config.yaml
n_layer: 15
d_model: 192
n_head: 3
n_kv_head: 3
head_dim: 64
d_mlp: 512
vocab_size: 7637
activation: "swiglu"
norm: "rmsnorm"
norm_place: "pre"
norm_eps: 1e-05
positions: "rope"
rope_base: 10000.0
rope_fraction: 1.0
qk_norm: false
attn_scale: 0.125
bias: "none"
tie_embeddings: false
parallel_block: false
init: "trunc"
init_std_qkv: 0.0467
init_std_o: 0.0
init_std_up: 0.0467
init_std_down: 0.0
optimizer: "muon_variant"
lr: 0.00912
lr_mult_o: 3.0
beta1: 0.9
lr_head: 0.00414
grad_clip: 1.0
warmup_steps: 200
schedule: "wsd"
decay_fraction: 0.389
decay_shape: "linear"
final_lr_fraction: 0.0
batch_tokens: 16384
seq_len: 1024
doc_mask: true
train_tokens: 150000000
steps: 9156
dataset: "wikipedia_en"
MLP neurons of a small language model. Each row is named by its layer, matrix (down: output weights) and neuron, and shows model dimensions 48-111. Each number is 128 + 24 x the weight over its row's rms, rounded and kept within 0 to 255. A neuron's up and down rows have the sign that makes its largest values positive.
After each neuron's rows, "raises" lists the tokens whose logits its output raises most directly, leaving later layers aside.

L9.down167 [154 212 166 119 114 134 114 104 150 152 142 133  71 170 116 155 157 153  96 168 136 119  85 150 143 152 117 114 127 130 149 160 123 163 170 139  91 123  88 109 145 136 108  90 143 123  94 126  97  80 140 107 116 116 146 106  86 142 105 126 118 136 124  97]
raises: ",", " (", ".", " and", " as"

L10.down182 [165 103 143 128 103 141 132  87 131 133 129 119 107 141 105 104 127 119 149 149 166 107 181 118 124 155 112 148 128 103  85 128 148 117 156  95 143 123 112 159 140 100 135 118 121  91 107 170 148 148 157 116  91 116 187 106 121 116 168 138 140 110 166 100]
raises: "ets", "et", "ingham", "n", "ute"

L10.down418 [122 255 117 124 114 130 112 124 137 146 122 157 120 125  85 113 142 108 120 134 156  95 150 132 129 157 125 132 106 112 150 125 138 118 162 114 132 132  29 137 132 140 140  79 101  98 113 139 134 145 150 138 110 150 136 136 103 131 144 126 122 149 170 113]
raises: "-", "ed", "al", "ar", ","

L12.down54 [106 121 127 144 106 121 175  93 126 123 139 180 155 129 167 161 149 153 158 135 171 118 146  56  91 131  82 154 113 114  84 131 175 119 141 110 160 130  66  98 100 114  76 117 125 113 111 113 116 158 135 149 124 106  95 116 118 113 159  98 138  87 127 128]
raises: "ishing", "ishes", "ished", "ish", "ur"

L12.down404 [ 70 115 148 133 137 155 132 148 121 131 101 137 160 170 127 137 150  99  83  70 103 130  87 108 131 125 127 149 149 148 151 162 152 119 154 125 134 146 112 119 135 127  93 109 167 122 139 141 138 147 129 103 143 116 123  83 143 133 141  49 129 146 161 112]
raises: "’s", "'s", "ences", "\"\n", "'"

L11.down311 [134 121 140 118 135 141  85 132 119 149 109 160  99 119 133 122 136 150  72 124 185  97 127 126  97 143  99 116  81 178 133 157  86 157 141 107 148 111 155 134 146 155 162  96 165 104  96 148  99 123 141 130 119 116 142 105 103 147 132  96  90 146  96 136]
raises: " of", ",", " and", "id", " in"

L12.down139 [100 216 160 112  78 165  95 122 153 120 128 124 151 150 104 137 152 138 120 147 134 116 122 164 151 150 117 161  94 164 146  93 110 135 141 136 120 145 131 155 140 123 137 124 127 163 133 139 137 122 118 161 131 147 156 205 103 141 118 125 168  94 171 123]
raises: "st", "play", "est", "ment", "load"

L9.down78 [159 168 149 118 117 153 118 118 126 145 136 145 120 109 151 127 123 142 138 152 146 138  95 100 120 153 108 151 109 199 121 125 114 157 145 110 112 132  81 157 140 136 155 104 141 144 103 142 126 144 130 119 147 122 133 126 101 173 185  66 113 102 133 155]
raises: "-", ",", "s", " (", ".\n\n"

L12.down363 [ 73 131 104 124 146 166  77 135 124 133 136 184 116 179 113 138 119 145 141 126 126 150 165 180 133 146 134  82 113 124 116 165 119 144  96 158 129  94 117 138 122 166 119 127 115 162 140 128 140 103 120 143 108 149 145 174 113 138 124 113 112 114  95 112]
raises: " became", " took", " died", " becomes", " appears"

L12.down415 [129 161 139 115  75 136 120  69 150 103 102 148 131 117  88 138 170 146 125  95 125 150 118  60 134 137 122 150 157 127 110 155 120  91 103 141 104 166  86 137 128 134 143 102 106 144  99 141 129 146 165 125 157 144 172 144 161 143 139 111 132 125 127 173]
raises: "et", "als", "ets", "al", "alt"

L9.down364 [127 109 108 167 124 106 124 172 149 102 115 129 129 142 124 115 126 130 164 127 114  90 152 151 139 136 101 137 133 146 121 145 151 120 153 113 109 122 132 166 130 136 158 104 130  99 124 169 124 120 154 135 148 124 130  93 120 103 147 180 118 136 143 139]
raises: " number", " least", " five", " seven", " nine"

L12.down191 [116  76 114 111 156 111 133  71 118  87 100 150 124 140 121 138 118 135 124 144 121 114 118 123 109 117 116  89 115 168 125 137 159  55 172 152  84 140 105 173  88 137 154 138 128 119 124 160  69 154 127 125 122 124 160 102 126 119 134 142 117 145 113 145]
raises: "ul", "ulations", "ulated", "ime", "ulation"

L12.down400 [141 108 109 117 124 100 164 139 126 119 115 158 147  74 153 126 153 157 119 131 140  88 117 132 126 157 109 175 141 103 143 136 118 129  99 110 141 118  69 126 139 122 136 123 137 130 120 121  95 102 100 153 119 144 120 153 130 144 165 131 134 136  60 121]
raises: "u", "urs", "ur", "ural", "id"

L5.down135 [ 99  92 123 133 155 144 137 126  98 111 140 135  67  79 149  72 135 133 143 149 161 118 103 145 114 103 111 119 117 106 123 149 140 124 164 150 102 138 129 129 103 117  94 100 129 120  94  89 152 157 128 145 119 155 135 117 121 106 140 101 110 156 125 117]
raises: "an", "ants", "ished", "ar", "ishing"

L5.down36 [130 117 133 155 154 133 143 147 125 102 110 139  95 142 142 123 141 142 126  99 139 110 129 139 131 109 152  83 155 146 152 160 118  90 160  91  91 158 149  91 178 138 133 123 108 147  84  91 166 142 115 131  66 103 110 117 134 138 149  84 152 132 166 116]
raises: "ra", "ce", "es", "ens", "oty"

L8.down320 [ 70 157 131 164 100 149 100 155 109  65  87 129 138 120 166 129 160 115 146 122 135 159 138 127 129 152 171 142  78 160 135 138 120 145 146  96 120 125 127 120 114 153  80 108 101 142 107 156 135 118 149 112 111 113 151 132 112 134 131  83 138 125 112 127]
raises: "ée", "s", "ment", "ments", "ated"

L6.down331 [140 158 132 130 111  96  79 122  84 116  97 135 112 157 113 151 123 103 134 139 113 145 109 124 130 133 119 119 134 159 124 158 132 136 108 107 133 108 137 137 121 122  74  96  70 117 107 178 109 123 145 150 133 110 112 104 140 106 131 172 170 180 154 173]
raises: "ful", "ment", "sen", "ing", "ments"

L10.down324 [127 154 158 150  97 104 101 111 121 119 145 177  49 116 102 150 140 118 132 134  93 139 162  96 145 140 130 129 116 138 132 123 113 147 124 133  67 137   0 154 127 119 124 148 115 119 128 132 130 108 121 134 135 137 128 135  30 126  81  89 114 153 109 112]
raises: ".", "ing", "-", " of", ","

L11.down414 [137 132 129 106 150 144 101 133 162 156 150 131 114 126 144 161 129 135 109  96 112 106 160 136 121 126 118 170 119 180  73 128 104  85 156 132 114 182 140 132 109 122 152 120 107 108 129 108 145 126 158 132 109 101 132 117 151 152 110 142 108 145 138 127]
raises: "ular", "ulation", "ul", "ulated", "les"